MLP neurons of a small language model. Each row is named by its layer, matrix (gate and up: input weights; down: output weights) and neuron, and shows model dimensions 96-351. Each number is 128 + 32 x the weight over its row's rms, rounded and kept within 0 to 255. Numbers have three digits each. A neuron's up and down rows have the sign that makes its largest values positive.
After each neuron's rows, "fires before" lists the tokens most often just after its 100 highest values on Wikipedia text that the model never trained on; "fires in" lists the words (lower case) most often at its 100 highest values on Wikipedia text that the model never trained on.

L12.gate559:155124160074142118063095088180097143147085159156142117156180068140115155157096132082136055052143153180098118077119114123108092174148099154111159168105133097136123118116187097144164113110152087135115105087174148125113154121113142131128157083221112111082114105103177109164083113129138154134147135149129162102185118114099093166147128069185191059172156094070122144147141117132112162105150086129137099157148134102157112116096159125081179180144168136159111099102143128150140184126104142068109122133067090160085113091080185113140119158121068143090117153098091076088109138162154112093145072204102147084224160099125085142090120164104122125110150157174079167120146138114149082105142138048131141077129138085150165145097077123068113123127088140104108128155169146107139162123118183
L12.up559:121206139098107104174136162125142094100142066179126112129076153065091156120099150113126113102045155152093126168116133146138171126187150115136119137101125103122093083149155151153094110073152102160123168077115071132104107116146083173172140075101165137176121138100137150203098191124194168114086145135123128113181127117126173119128101140103109091123155137108133128072142126123189149194111150126115126143169099130157180110145164147061130105156213156089113118117123128184188129086086158144153141126129159069140199144137084144087176185093150131112104154110142100114115091113128096105053134151109119166162110123095160112089127155161135139109101167148117167177222138119176098204152085118116096119164091094140154159219132145150098092111068130150093110139174110102188168157139136
L12.down559:168125101135142086156171117146090102096118176134126125138130158117117106115115105152165172150142153144098139155090092146067169107137177088117097142109119137182138145140148143095076110141164141103143103141148168079172131143117210117123158113130170138127163116123121117134126103242129136000142107077145138153040096136143115172126131127152116155101105156124125121119185112181039139168165143054109071156106132150160115223132062053109087153074127106144143140108112122181094140141174141125128146180095141116143091123104104103165157140139118104192099103164103124148096107103105102086088083158146133114153063140059135096116209132130099106109114171200104159167101101145074139104119178088134117155124154181163093150050114170176135113161120163121131139129127133128123114093105143
fires before: " |", ":"
fires in: "0", "votes", "10"

L7.gate472:098139123137159116155085117148112035099131099168102116085111112058107094056158174090100093143099126137170109090086150130149099138067150095074099160128104122101174124156150126109082163138149134115120171123115075159090132085107166163061144151153145191104131141130161083129114118149152158128136133162172113129091124148150096161099151147138152146210131094122115094126202153149106139120154120151160079129118153096092082134187138137129142129119158099186144112142114096102071157129091182098117218127146171126132156121168116122199093147141189163143114119119109101152114164130059092085165172161079143090171086155156152139153151093143156124154097108132144168124121144175081110133119155133224153099147088084147116119141088147089141162083114155145148134188154090186099071125097111
L7.up472:130112139102141144221180164102137106176104105147154168129124102119126155095109075108079173191131124119134151149148066146101155127116133139124157101171152145116131126112076163102110169119150162161131145057126073123111125174137114163144152154146136114114176181092073107137081099172172136120123115163120169136130133102147105144100131104127122090164081123116138130213105139081149094169144136129139106135127115107119170185167185204215117103143073151129156067088148150088116127115067137154105122130114117064144125210174143114129164128121131188109148120104168092108123133160134118094090136060090134086134143084130121111143090160129116099137142158143111105109138135134144119101073202146117094147167069176125088099138117144174113142120080143166219080163120141183127099119067088
L7.down472:221174111094103091121125119182136106156118128096115159146128142073116086155159149116129165128121121094117153149117143108135086085158137156077150159082140144077175186089173112136116174098089085140145127109103078129100125124116119133122119129117177110128160146166169123138145137135149125174161142079121066143097086109110133114086162113118118154089159123154098124093142141083083114125129089126109175154107076033155100108130159096185122112116146135065111149124084090150231163176049116119180129098106121134115137114086095105111149066173146156069134232149127122175083132066112168132116173137110138135134095195137162154195134091155163119143123118086129062069139172143095116073114106094181074131158150098117145083085102163109118152078127123188137098080120152145152099111143137
fires before: " in", " on", " a", " the"
fires in: "based", "built", "place", "born", "founded", "established"

L7.gate989:113153130084128137168177084120112122158188205146144102147143119108166118079093145143184143166155137168103091152139114124157161128171145088081125100082074150141084162189168158179169162134136139166111176125101128092100201168143168117154149098086085110135140095114177151151148170077152159148115085058138094144141129154100145168134130139106100104105116127083099101094094099150113099067130116139130118073092159142146105124144131137140151161169124132115139111110147159165113108132107070118083126144089153114112144142190135136121088187134139126162158143086144144130145102250179168170163159126094090154133058097112138105090148124096130140205145066162163122130111131128112107097112095099136101099113100128110117095101151177111157076142119089135089157187067164175152147070130096
L7.up989:119130076041094130066162130135098093111140156124155156114059141125174160125088119124193108145174124118109164119181092139138165066161145111095121178111136142080151173096181099115174144203078122126108152092113190172168062140121080067168092154134133186129153127104099141174081126063094127097090147113153100124129125114107183148121106157122099121210119091120100170128197126173108106173169130137126142096145127133176163126125146130127077123150121135138116126187170143150091117080122141126109198165138101129107148137125125164163102142136073077176121070045109039199131178121134102107127117119157149134139141141172073092173094133153152074162058110130115087139121106082097082081121146140097136104148079182118117105138127155149153111111116140108161089185143133091093138178173136
L7.down989:069130123092137117153113163092115151108154121052138125116161091090162142074091096162137126132171116076119134103107147072161124122124083133154115154185128168101168123118148082107103159111165160124099162166077118117116090091156167118166144058147096106095132101123174177187164133088070094150130114167079112140138118117097133176148087083199142117119155150124116136074144141113125083087193153150184080148152173151126174098174106140181105076179180127142123203124126142137164182130199154174185141160107136118124125091132069150113058152166136129119121130076174150165125152183096132122115154162133090170136085094132119104139132141152099084109118129097094138120169110100164123133132153157144149105149145128105096114128136151083110117126136128096108107144107090157144153117134196
fires before: " "
fires in: "february", "season", "december", "september", "july", "november"

L8.gate264:129077131112139141190143127157145140136108117177137146080135141182126165105138107101101136141125148113100130099177137122083128129132105103144100095142102146130124085134083127132115135150133157104084097074126152137104178129153112123101136143160140107222117131092182169176130116138155093102124127080158080145047047173109127118133114107099176169155177117080167138113138135167203129143154133134086108137147095122048147102160077160169137122093093132100158141084098158144159113156126114108125163165075173151130097126161113197109101140151115180067146157135113151128193146092125103112180115104129129101155083088083096140138171174105109094131141129110183181113122101074070167143117203111118074152097063119085085110076152152108088124115115141133185156032058145108133082071136165
L8.up264:104105123120208135152087167133170071154136157136168110111168164130123088123053172171164138131122102162145146082121215143143133124120145146127169100179129170095146143095106102105141118107143141144154122112129165125120081122123095156157118112140165133126159129112091148105148096114160170188095099152077128168161106170160095153157162132171105087174111164150097061146129075114087143095138176175113087128140131123071120145114073063133149218079212139120089109117107087108162128081145114096114134132122115168065116081134146120121123105162154133130105113095055116107095087171109069178175101121160132148133098154171181123151134177132137152075090071154123090140202139106110094122113155162089112137164109119169126130138122135106099093095103113117119096067101152122154150121082118
L8.down264:126166134129132123154188079098153138152155135144055116145124088135159177168105134115125143102150094139133140113130181121116120120116135109124133119142096138142160121122126145117122128139110100163128145151154151079148029176129127149130148105046111128133112129133132062085151121139153135120164159155204093145124116146141084182106125169159096133121115108089089114088093150100102082169134136173137131120065140050120141204123125164100129168143101139190170071157184083159090158154049151112148166072185107102116128119131086130133151159209151128094114136012093115135090163169145164139105140150129139114119151173084079094153136158122160066127073127160108160140121179158123088147156076191108121150113170139131124125176153112175151145144116169115136153106117140112115118151147137
fires before: " States", " Kingdom", " Arab", " Angeles"
fires in: "united", "los"

L7.gate913:123165129186127136119131109079104106097139125158157071162162204144179106100145138156081136148156152184155137145171113073105175101151211127090130138124096079107173115101083165112142078138088203123097190150170105083145166143145145150127139137148211039093139157122185134166165152197140119108105154176097130159076102140120092128124124181146169201153197124134084175091163162166140134162149121156120061088093103159145116134108130093097165193111175109164136119171165138132139129091084128143116168132117150141124114160139145146161121137082066128133209136115044075115146172112123091133164122181101101220092079140082163149145143144163123111127153124175100117132153135236055113163144151120162069089109158138136178122129133155126087102131101100133160132142111144128101181160176120
L7.up913:106112131187182152113074155110132181101113160125164099117071133095136140077125181100146143068131118070110131153072142080073154108129150171102143120082102134153118102166155112201061124181068180116116132114143161129141103085154154206170140093108109110118146146136110149189153079191121146153124135128077040150187131112086107125094090172162147147168150124108108123156145146123123110148112116116095153118127088163108114119169098117105129172118123186142164082130076118118108169170084142091173137104076153145159185113173116122122128106131099103066093108155160029126094119132100122143099129156112098091044125086089122167127085105177174130141128097075140140129155217156128119089180121142101148103118076093139139129175093101123153132145130177112160139109106151177129122162114092
L7.down913:146157138124152138136150098106094153129112168129114138137119137074152076175171113118124088116163096119185125096145179133154102163116143172139130040156086122081151156096140154118157064099115156158100103102122110131096153109096141135132185085153148105105098117091147169106101178139126132121102150134161197143102132147150047144102129137113134078057137141161149111089164209102137145137169064120155100127151103105155123164155187096120149143107125082092108129128157063125117176101181118113113060180160162091112129208119182097134178139111138104188151150074115102109102167123145132080147156120131137166132139151113120135093136175120117155111165163145129108125158159172113140115126162105144121085139147192150120132103195122152065133143081082133158127126103150123175113124153116
fires before: " of", " (", ",", ".", " in", " and"
fires in: "college", "university", "school", "academy"

L8.gate345:079089233113157097136104123088134103071128173142066090118113098101136120097096179112131138171195138211146157094198143064102105134159063154090109074131117134077134133110108147085123134063086158169096141119123133151126185093172144143160119128119147136129130133148065116110061139142140133084112080113096136167131107125183097155121137118134146130132114073053117133128224099143133106096147111130128125118103108178104103171131112150158108155151108163119156148157098088107106164113157127169088124193182146148069161153127069127105121214127156104096107101093125157141130127154141140077136126179115156146169167056091140187147092079167137144158168139130120114110176155178116164131089141171142120172110148099183126206115149132121078134154153120120117089134117039172121110083167144
L8.up345:111155128152174155136177074094107134107122131077135091125079140138121144108138161110177133125180160138124118167124101128097120113167141141091094132109112157138116141100129202141090134053158124121142152135065094165146104155166195112116194181120192139195146124141142139119087132137190116199095115133194138097165138078069141112122103162140153193168177110145110164142086197123166134130132145115109112145111123189180103132166183105142084129166116119145149168111157174124092122076126166169144083125078163173138138140110141171068166170115187203125111220116095118115064146128113146164195125089122181087110123073110123079103118127124150204135111132161171045128119149160094109147129109159095106089101144127137112064136140175139154159132139124135119073130155083118074110163121135
L8.down345:075090152110178094066097079157137136148121134128092164135218107161131123158101076114086173147154132141177081152168149126162121126140126140155131134147108113131111117093117081142105156175115213134171150084137172111165140107107121171104121089117157142156121114117041145107104111189103070096088127122139130134165124129139085133102159102099110104114078107112095121083145124142090137102071100118117093158173134056125167104180159186134148201118140166119154144121137070138145057117132125166119140127178101106111144167138156099175099189104107134133185124143120172080183097137133138085098128107119041151151178172196093207155149114116107121138101102143114147173109150120106167137096198142121114091130130155123071162190100151116135137150098150192127130102141114121167127054161142
fires before: " of", "s", ".", " ("
fires in: "university", "festival", "academy", "institute", "minister", "association"

L8.gate664:048185062102169176144095145167172106139160126112099136125122109123178092089125116104130130157114042097104137122126158133196134113125154109121154102051115130164167136161122165132100155105103104158081203103066066128098156120147155116092106084133125149086130155131148120108134109137101116157149077104124169119100133104106122159100109074149121109182156097125140184089160104150118099139192160171173185115116169159128118138088107108171145125154140092176192185109155179080186148197096161130122121121141054149162103142108184155169121129144117098105135071147148182093131170153142089137082181129119083117168109134119125089081112181188143146135140123118035143191151143180123110116089100169161125101111149116124156097112187120081116103131085128113154124097124097106126181126117193
L8.up664:122120090091143130167126119115098148102175085108167163188128117088165134117071156125140138152130093139144138139176112126126132213084126086166136119100141144175115142179134181131055177158079122186121084133124129142124081081097107184183165194056107159149136098156129137172104114091159190149106161095075107189127177116174123109134122050138087120107082147096134112099176137146147119146102054170054115111087101169136146142118110096102124166125102130165062124131145144110134149152143124168124122126182099145081134145133090163084174105106107184081118144162134164159131117109080154168091126133132136185151110137123099100174119149106130057171123126078142168191163108113101118115111104099169130157083126114116117073134102108134122154184122112071126139105151157115099201206093125
L8.down664:144105154149107134118136095135128049123140107129113100116149119117104149088099129137182127094118145177072189093131136123156118086115094100081097169172147195037129100138093075142081068139127195151152134116110126096097182165181148092118109099164148129152098158126132160119102117136125092119107121165132081144132112133159118133126195106124121135117150127149144090092124164061105078101109083153090159174194132131108159087160172052120196126086164119131164086078049124092079080112103137115148131148103167136137088093144102120118084131071134188191115086137142114143156140131121100111111125151173108063155081166134101119164099166175120156115090161131159120095137141147136104151084128108173174105154112126069083134061128137117098125078134106179125187132092097102074129131131132
fires before: " |", " (", ")", ":", " hold"
fires in: "party", "democratic", "election", "votes", "mi", "republican"

L8.gate426:098150133159079169127139119092119137150126165164128186096084137116102047106099119120176117136138175156134056097156145124123090200191126153118058127141109155091181069129152115108157073068163118098130123141106117101083144144056074117133109097204134113161086063076175133151135144094097117146107048167125135144151134155124092118114102175138181174148101109168128164115149154106151147168179182133106117154099132171161096099142083143099159131150140157152164105089067103156109198088138150130103177133129130173085092131203136130134023153089127130135155119100107105125109131091142129206140117079168136118122103127077138135097136127073149139154090138106103153093153155174131146174148115136197127178136102089130130155117164127107155116191143156065146128152158138107157141119146091
L8.up426:151158138163120098134167135141136192100093138122098133100128134088172165206111156148139141159101095161104124126054076162093069084118102102135125157094129089126143092111136141153095156128150122059082143127085119123184079096115128118131127134077126097122122083179126129140139146124113113180081145121161139139086110099134131083217159096190153159097169102162104124089146098163099172072162135135143105152103079191117159156114187131098103145137146134082168121100105141100104096116114043180140091096135149135169119117166181146153171106179119096107070123116107097119112153097146127095126139115160109148080114134126151134088121152095139114134101139108096150109073206058154096115145144138119114167204122158087104145100062176158102098101096118161146186166125118131066088183144140
L8.down426:154149123118094120059055160107144107104135117187108098126136124111078137109127120137129132122122118094130125102128168184109075105089128130155131120130064150116114176112131107123159166142164093165112097109145101089146125050137131140131149116103131161167160204092112106155156128121071092113106185137160115059127184097090139098123059213092142156084115167121172094158119149062111085123101091128157146128186138092126131111127126161059133132103139116132120065159156114154093103087178163146183142111090153094084138110106132164064091128059101124078082122142204221119123161103163143179145144089090158044129157106136154152090065174170157123115108097149126112113134161162152165124115124104135118107121096119142092110109156166082145168145155161146158155084124061116109105076147111
fires before: " |", "0", " the"
fires in: "0", "1", "2", "3", "at", "10"

L9.gate924:157108160156128092134133120164127147062174113139126086125115116133175136112110058176136141101162153099133123132105177137109157200075155122136070148146138134084172142156110081106058092135215085142140080108083102137086087191151102112100080145103130139167177131129150168086116109070155117149157085112109122113133162155161115120086186114122141163109163179105137201141159134135061088195094134148126102159180148163127104122136099190111058107097115062157129105185136152077176119130168093106116129140142106179171173121138137169170139131131140168087119189070126169144127148111139127182140145129092115158112140139168052165139119166044130100117131107181113109126108143096156066108154177107109152116139155138165152143133169147175113167125088150093111178176046143133115112140103124
L9.up924:140180079115154170192117138103063096089139196096187080108140151134187141146153141113119127146103159140096118189124086118098131085128117080059134100115116137107108148122154130074137166106088141141109148077127073142119110104179096156156106171150155125139143102081134160121118156086101208155107120117151156190130132124138178095116175124119160074093091175146195141143093132129138119129091116137148145125112115104105061081144132092123180158168093076083147173175087150131089125144180149120151119131110162050169168075098117092141113133135192097094158110128144170095158072149194137086102092149189197149123061142176184167128075081108125061126114070155186116184088131135136116143142113163109107139080114053104093096123168154117096187108055144164121126123136124160110165156133096
L9.down924:162116069116087123106152117152137142208097104137142171157106191149089122217151119133157136158126097103161184118104114141141094118045107070171175152169087094095119117139125130091128131107090119095176042099134171113110142153132134142084125078138113149132158094098137127154069184127077148115150107057116103115101141104111056054140180135220113117139128099097128118179116127136157086133096138175114082181102133101126151164140138144122113117077169220194127128097109165133119167119168153125136102127179100149104157126177114147171144144077145196177125143092132155070170145129113129071071112135125101066141133191130144129137161151180106195098093141142118118060115122148156139226072112145119164126132129145168166105152140114127149126144117160110109126117093183136151054137172132
fires before: " "
fires in: "august", "may", "september", "july", "june", "november"

L7.gate334:083129143147128114142103082113134120145136116166077159123136132137078123117139108081150073074148166169087133127123138080150134120088133124133141122083109115139158144140107186143061114079105131094107163138081172130113160159147143122130122109138166141201216137139180143157090202151174223119131114126092134093135115163122090121121107074075096098159145222120159146133143074149160095138149151109077144173142126098092121179154192120140120161159173131124100162113141158152132110127047130129084118084135135091079090119223183112105082110134157126128140109123067112145127087123142122161082045147121100129087128126126121146130118193116160141117182154121075112165170110207094122096152137116164105166169163172174160127138139079141124116124117204078088130147135111134146173136136116
L7.up334:105213127156079099105211116138115161102118111191125121120095119165113140151144102088072160127113150170123119084081057126138082121138100131140185094148157112189163087090161168107078076132152082122140129159116138069173195181157150121122119180138107114103084094150162077108143093130124092140103145171139128164128114150107054158149153165136121095152060110130149148049066073169087140097173058160132089102139109118172103156135081147141154184160072124106173098107093171098075110120158111162093148118103084177141159097122145121074142148128064170174136112133170134132157149149167098094138119094139067174152145068162067049131137120063181154153059161101083125125146106123168076151154171143142117170124155173124132124127152152159146120156158149098136139143151189173186126126119140
L7.down334:188174096124082081128077092159102169090168055100148123161102083102136101178130147079114145124106176145077092147084139099122091169153098178135147037150119123069166146138114223197091139108096104125082090141133111086153125116085112102135098093135105093121137101129093158147157156137171147097137163115100167135090168140130128158097117126127107139152109138149105130187150200132139123125146118155167082163114103100149134121100141169139122148137099146085089121122109094137111101135109136163132000122079125121066102148122154155131106114117101131135111162174138146165102101175115131056104128088097141162122197093164124106145148124157143159115096107126160097129181131176133121169142180149155140136182145124124121171174145099144138108111162180138128136113156107150131087198081121
fires before: " |", ";", ".", "+", "–"
fires in: "0"